config = dict(
    n_layer=8,
    d_model=192,
    n_head=12,
    head_dim=32,
    activation='swiglu',
    positions='rope',
    rope_fraction=1.0,
    qk_norm=False,
    tie_embeddings=False,
    optimizer='muon',
    lr_head=0.00802,
    decay_shape='cos',
    seq_len=512,
    doc_mask=True,
)
MLP neurons of a small language model. Each row is named by its layer, matrix (gate and up: input weights; down: output weights) and neuron, and shows model dimensions 32-95. Each number is 128 + 32 x the weight over its row's rms, rounded and kept within 0 to 255. A neuron's up and down rows have the sign that makes its largest values positive.
After each neuron's rows, "fires in" lists the words (lower case) most often at its 100 highest values on Wikipedia text that the model never trained on.

L3.gate224 [131 113 220 129  97 151 126 168  98 146 167 166 159 105  89 112 197  90 163 101 186 114 161 125  93 147 133 107 149 147  96 140 130 114 158 127 135 148 111 173 127  91 153 135 200 189 178 150 164 151 101 136 130  99 128 147 148 139 115 145 165 125 122 162]
L3.up224 [163 151 141 179 140 159 132 153 184 112 154 165 154 101 116 112 155 211 125  59 118  73 150 147 149 132  94 115 185 175  95 148 109 114 118 117 126 146 111 148  75  99 130 146 169 146 117  93 171  96 177  79 151 138 165 138 105  85 103 115 112 164 109 125]
L3.down224 [153 115 136 124 138 123 119 105 110 116 163 240 160  88 114  69 139 144 136 132 129 116 137 135 162 176 136  76 140 165 113 110 129 182 138 143 112 154 152 114 147 158 121 105 109 137  84 154 113 118 110 157 121 129  86  54 108  78  85 137 101 142 129  98]
fires in: "under", "out", "one", "bethune"

L3.gate210 [111 141 147  58 129  85  94 148 102  78 131 133 132 102 140 163  84 156 113 175  86 131 120  98 149 161 166 183 153 122 129  93  90 158  88  99  93 144 144 154  83 158 111 146  60 178 167 151 137 139 147 133 153 105 157 163 146 100 131  70  99 124 215 151]
L3.up210 [ 95 159 163 122 119  93  82  96 134 111 177 155 187 150 124 165 160 123 210  83  90  88  95 154 113 145  83 155 106 138 131 134 168 125 147 127 138 138  75 139 129 121 162  93 128 165 122  84  89 141 140  64 152 152 197 141  98 104 136  96  94  98 136 166]
L3.down210 [180 147 187 136 110  75  52 128 177 155 135  87  88 104 140 104  89  78 114 102  91 104 156  90  93 112 138 172  99 133 103 126 134 181 161  73 119 119 107 104  94  99  82  85  88 121 157 126 112 150 148 111 132 169 143  64 111 114 134 135 130 130 142 145]
fires in: "of", "other", "as", "multiple", "numerous"

L3.gate28 [114 156 149 113  72 213 148 114 200 127  93  55 116 108 178 152 126 117 160 105 169 161 118  86 139  83  85 152  42 172 101 123 175 141 168 140 204 177 142 103 119 134 191 146  99 112 114 159 144 127 135 132  93 136  97 176 112 152 141 124 148  87 148 114]
L3.up28 [111  89 137 188 126 182 161  89 109  88  78 142 104 128 135 150 151  94 135 113 125 129 171  88 150 102  97 117 204 163  78 164 116 134 160 113 162 127 131 135 128 111 117 159 125 117  81 118  71 114 123 133  71 125  61 187 128 102  65 116 147 110 103 144]
L3.down28 [139  74  77 119 133 126 102  88 144  78 112 154 114 103  69 152 166 150 111 163  94  89 173 133  84 110 134 117 179 110 132 148 137  99  99 132  96 142  41 123 127 162 103 166 151 163 109 156  26  32 116 117  71 136  87  70 151 103 106 114 131 145 143  81]
fires in: "to", "council", "van", "von", "mikkolainen", "ron"

L3.gate157 [165 136 152 132  91 130  88 161 163 122 157  98 108 187 129  60 134 147 151 141 125 139 170 107 116 153  85 104  98 142 208 121 115  70 110  99 133 177  79 136 164 111  85 137 123 163 112 117 178 149 136 129 139  98 117 149 165 118 122 113  70 130 173 113]
L3.up157 [145  96 118 182 157 125  22 123 158 136 134 121 142 120 128  79 172 127 132 114 100 128 127 164 141 143  73  90 118 193  92 159 144 131 113 132 132 151  94 163 116 135  64 123 186  95  84 117  88 191 109 124  87  85 111 188 155 142 143  85  83 106 120 114]
L3.down157 [ 89  65 110 208 128 176  47  74 149 147  88 154 160 157 133 128 159 144 144 126 145 128  78 107  94  70 111 136 145 143  83 184 121 168 128 137 156 118  88 119  96 147 122  93  66 163 107 109  78 136  78  78  95 163 116 152 196 159 113 109  56 126  75 116]
fires in: "to", "for"

L3.gate167 [102 145  96 124 116 132  60 143 162 136 144 134 110 172 181 166 120 133 176 129 116  92 130 156  91 161 123 119 107 183 122 189 141 123 137  90 177 145  60 134 123 158 135  70 157  80 139 157 135 164  87  58 137 113 116  54 128  84 132 128 150 147 137 122]
L3.up167 [123 126 142 115 154 173  84 137 132 174 134 141 181 145 116 139 145  87 190 167 152 126 127 143  36 134 107 106 119 179 150 183 188 124 132 127 147 164  83 147 154 162 135  86 113  66 112 197  81 169  45  53 102 145 128 118 133 123 189 130 146 145 131 137]
L3.down167 [172 175 112 129 141 109 115 115 170 138 175 122 145 128  89 160 128 162 146  49 133 126 140 110 125 160 129 144 148 143 199 217 143 143 101  95 171 157 109 131 185 121 194 132  68 113  99 162 146 147  98 110 146 187 158 125 136 117 123 157  83 153  97  99]
fires in: "at"

L3.gate398 [175  84 139 189 129 109 189  89  94 104 174 143 100 106 164 125  91 156 110 151 107 177  97 103 188 161 114  87 125 127 125 143 141 144 121  98 156 177  92 140  84 126 127 115 102 161  89  95 148 181 160 122 100  73 131 116 128 141 112  51 143 105  86 161]
L3.up398 [ 94 172 117 153 147  98 184 166 125 152 155 134  86 121 152  78  93 142 137  99 117 127 209 100 126 171  56  98  88 145 151 148  51  88  80 121 152  95 108 105 102 128 114 141 146 173 160 129  75 160 187 161 184 108 147  99 104  91 105 136 121 139 167 149]
L3.down398 [ 85 156 105 126  53 146 111 157 130 147  72 131 185 127 140  99 140 141 128  84 137  74  92 143  90 140 122 180 149 155 103 172  96 162 137  92 144 149  98 149 141 118 133 220 102 136 124  97 110  69 159 127  68 100 158 109 136  93 143 200 179 204 145 107]
fires in: "be", "make", "play"

L3.gate102 [177 160 155  86 125  95  75 146 153 167 154  85 107  75 131 107 158 111 148 114 148  93 230 109 144 183 150 144 127 117 159 103 126 137 141  92 147 142 202  97 125 103  86  98 116 118 111 110 133  99 177 106 131 119 156  95 134 141 139 140 136 146 117 144]
L3.up102 [ 79 133 131 147 138  61 128 124 145  83  76  71 104 172 141 105  57 138 175  62 140 125 103 109 155 125 162 201 137 168 136  94 146 106 117 166 138 121 152  83 142 143 138 154 135 167 139 135  97 103 143 126 171 167 117  90 126 137 103 146 126 159 112  91]
L3.down102 [137 144  94 117 119 139 147 134 163 179 119  95  66 122 129  81 114 143 131 148 115  82 145  98 115 110 175 149 113 184 137 140 171 122 115 139  82 163 129  80 141 182  89 119 126 172 122  95 153   0 129 110 153 137 124  78 177 113 131 181 155 127 115  83]
fires in: "a", "all", "according", "axle"

L3.gate125 [162 104  87 117 166 141 154 144 142  93 119 156 142 156  98 100 140  79 158 161 117 185 108 132 136 115 116 121 101 157 114 117 110 173 115 149 210 115 167  99 107 153 132 100 110 142 120 173 122 217  64 100 138 157 111 150  84  78  97 100 124 126  62  62]
L3.up125 [220 108 110 140 110 155 118  95 118 156  90 150 160 145 111 165 124 168 114 132 155 159 150 171 113 144 127 119 171 141 132 104 152 173  79 159 162 107 132 156  75 118 152 205 118 198 117 127 178 159 149 150 101 127 130 133 105 161 102 137 100  71  92 135]
L3.down125 [132 156  79 106  63 157 200 114  86 154 163 120 124 100 134 106  97  89 146  76 123 166 163 155 123 138 113 110 141 149 159 122 131  66 131  98  93 102 107 110 156 129 128 157 154 166 134  88 104 172 125 109 104 104  72 152 124 123 108 137 162  57 139 122]
fires in: "that", "but"

L3.gate160 [166 101 114 133 177 112 104 168  75 106 140 163 182  83 151  64 192 163 144 126 124 116 208  95 115 122 137 115 127 157 122 110 138  91 159 137 123  47 142 112 103 112 115 130  78 164 119 157 112 200 118  92 146 141 165 176  74 104  69 109 130 119 111 170]
L3.up160 [184 151 133  98  97 220 159  89 100 167 109 128 130  79 109 122 118 173 142  97 197  81 104 120 157 137 175 122  73 131  99 163 158 158 132 145 155 105  56  89 106 100 134 161 107 168 170 181 192 150 179  82  90 175 153 160 118 158 158 157 184 124 153 110]
L3.down160 [ 85 114 136 104  85 176 165  63 126 186 162 166 168 130 131  74 156 175 182 114 157 106 114 158 134 180 134 173 199 167 146 127 162 123 120  46 129 118 149 158 146 187 127 115 159 128  71 152  74 116 125 152 130 181 157 102 110  68  76  84 194 129 129 158]
fires in: "that", "each", "any", "every", "everyone"

L3.gate421 [ 90 140 103 193 207 113 128 175 203 103  85 180 101  86 121 146 138 125 180 101 165 119 132 130 156 150 179 174 137  87 159  89 163 116 164 158 112  79 165 135 137  94 135  91 112 131 128 110 120 110 137 122 139  90 149 122 126 166 122  84 212 143 193 154]
L3.up421 [ 91  98 109 214 192 110  91 112  84 207  98 127 164  92 120 119 148 114 109 138 189  92 118 121 149  96 163 120 153 101 101 123  89  88 185 179 118 115 148 122 142 118  94 108 137  63  93  96 154 118 164 127  81 166  86 100  97 121 147 101 155 181 106 132]
L3.down421 [164 147  98 152 202 115 150 155 107 153  89 203 104  71 143 106  86  94 123 106 163 115 155 135 129  76 130 145 120 147 122 142 112 106 115 119  92  59 147 127 139  98  95 181  99 135 105 155 141 157  93 197 125 135 106 104 140 127 233 142 122 130 138 122]
fires in: "united", "state", "first"

L3.gate364 [120 131 117 122 132  52 152  95 220 144 142 127 137  79  57  78 159 127 105 136 168 109 107 126 106 159 147  84 134 156 124 127 179 155 152 163 132 115 114 136 152 118 156 138 102  86 101 131 145 171  94 111 127  99 130 133 155  82  65 141 101 142 110  97]
L3.up364 [200 138 103 177 111 105  67 129 147 125 154 151 129 154 105 133 106 181 103 110  97 155  73 144 119 134 145  77 142 194 127 160 174 121 137 111  47  92 139 167 171 152  75  85 131 196 121  85 167 178  90 123 170 161 146 110  79 114  82 177 125 174 158 119]
L3.down364 [104  76 142 115 107 133 140 118 147  83 149 132 156 122  65  81 112 119  54 169 102 105  80 198 130 103 144 132 151 115 137 128 112 129 117  54  99  94 127 127  84 144 134 170  80 136  99 148  49  66 144 141  87 140 113  93 165 160 133 117  54 133 122 129]
fires in: "of", "in", "at", "for", "strike"

L3.gate55 [ 86 136 123  69 161  87 119 134  96 101 136 186 115 140 134 101 118 118 119 129  97 166 158 155 134 216 134 137 180 101 115 175 141 132 103  92 120 135 138  93  91 136 161 120 136 128 163 106 145  68  54  55 134 123 131 150  90 141  96 119 156 141 132 121]
L3.up55 [ 90 108  82 127 147 107 122 125  12 113 119 115 146  93 147  98 109 136 126 137 133 116 121 126 113 134 160 129 128 141 100 102 134  81 155 130 125  85 162 134 208 155 149 163 158 160 149  92  97 151 108  86 115 136 193 144  66 129  87 105 110  90 112 159]
L3.down55 [ 96 128 144  82 135 105  87 135 119 139 116 186 167 144 181 133 119 133 125 173 101 148 174 167 114  92 182 167 135 158 135 146  88 128 103 115 137 166 104 123 123 168 144 143 133 169 121 114 141 138  76  86 141 136 176  99 152  82 105 192 109  94 102  89]
fires in: "to", "for", "early", "after"

L3.gate266 [159 126 165 159 149 180  75 119 155  89 143 139 132 159 163  79  76 129 148 136 120 132 138 138 187 139 106 162 115 124 102 119 191 104 118 102 145 169 127 134 180 109 113 111 164 115 100 126 138  65 111 164 117 100 121 155 186 205 146 101  95 130 161  83]
L3.up266 [110  88 125 135 143 172 125 111 148 110 128 143 107  99 117 132 149 141 136 128 181 103 103  75 140  92  97 106 113 151 154 145 103 136 144 120 150 133 164 124 165  68 144 113 142 153 125 150  67 117 106 142 142 126  75 110 181 169 152 118  78 118 122 125]
L3.down266 [111 114 115 114 122 194 106 143 152 139  80 173 115 109 139  86 137 138 112 122 145 131  98  96 171  88 138 141 145 137  40 186 117 153 125  98  85  93 171 107 158 102 193  88 129 138 110  94 104 111 156 129 122 133  94 179 187 172 136 172 142 126 113 155]
fires in: "to", "can", "cannot"

L3.gate92 [125 166 134 161 172  85 164 125  53 131 136  70 129  72 175 129  83 204 190 136  87 109 155 132 144 132  98 108  92 140 153 145 174 107 137 132 105 131 127 161  83 112 111 122 134 116 130 121 131 112 212 109 141 114 122  96 152 102 114 121 151 146 165 167]
L3.up92 [168 186 104 136  97 157 126  97 126 128  92 116 153 119 171 102  97 194 172 103  93  96 107 146 161 162 106  86  50 134 127  91 115  81 126  97 160 152 133 133 112 115 137  70  88 124 146  77 154 142 178 153 153 122 140 153 182 138 125 120 101  81 145 140]
L3.down92 [176 152 125 178  76 102  98 112 138 165 107 110 140 118 117 129 161 186 172 110  84 123 134  97 115  92 146 157  90 125  92 213 147  60 145 150 128 116  99 158 109 140 103 155  91  85 183 166 132 146 198 133 139 134 121 103 121 112 116 140 130 137 143 109]
fires in: "as", "became", "of", "become", "becoming"

L3.gate1 [135 129  80 173 134 177  80 124 163 129 179 118 165 149 146 118  94 154 126 120 149 121  74 165  99 172 118  98 150 163 158 125 121 140 101 140 149 207 159  97 117 144 119 134 105 160  63 150  91 131 148 101 149  52 109 147  74 208 101  93  94 174 150 136]
L3.up1 [122  99  77 135 108 156  69 123 117 107  51 100 128  52 131 131 103 129 166 132 134 136 124 119 174 106 159 152 120 143 112 151 157 112 110 139 123 165 138 154 122 108 149 159 114  49 121 139 125 158 137 112  70 108 129 152 118  92 163 107 165 137 215 100]
L3.down1 [157 182 110  72 127 169 139  86 138 164 128 138 133 103 168 143 107 114  23 117 122 119 161 115 125 133 135 168 129 184  82 162 105 157 171 153 141 190 118 107 149 104 105 141 153 168 122  98 133  98  99 117 106 114 118 107 123 161 119 184 163 155 138  73]
fires in: "under", "to"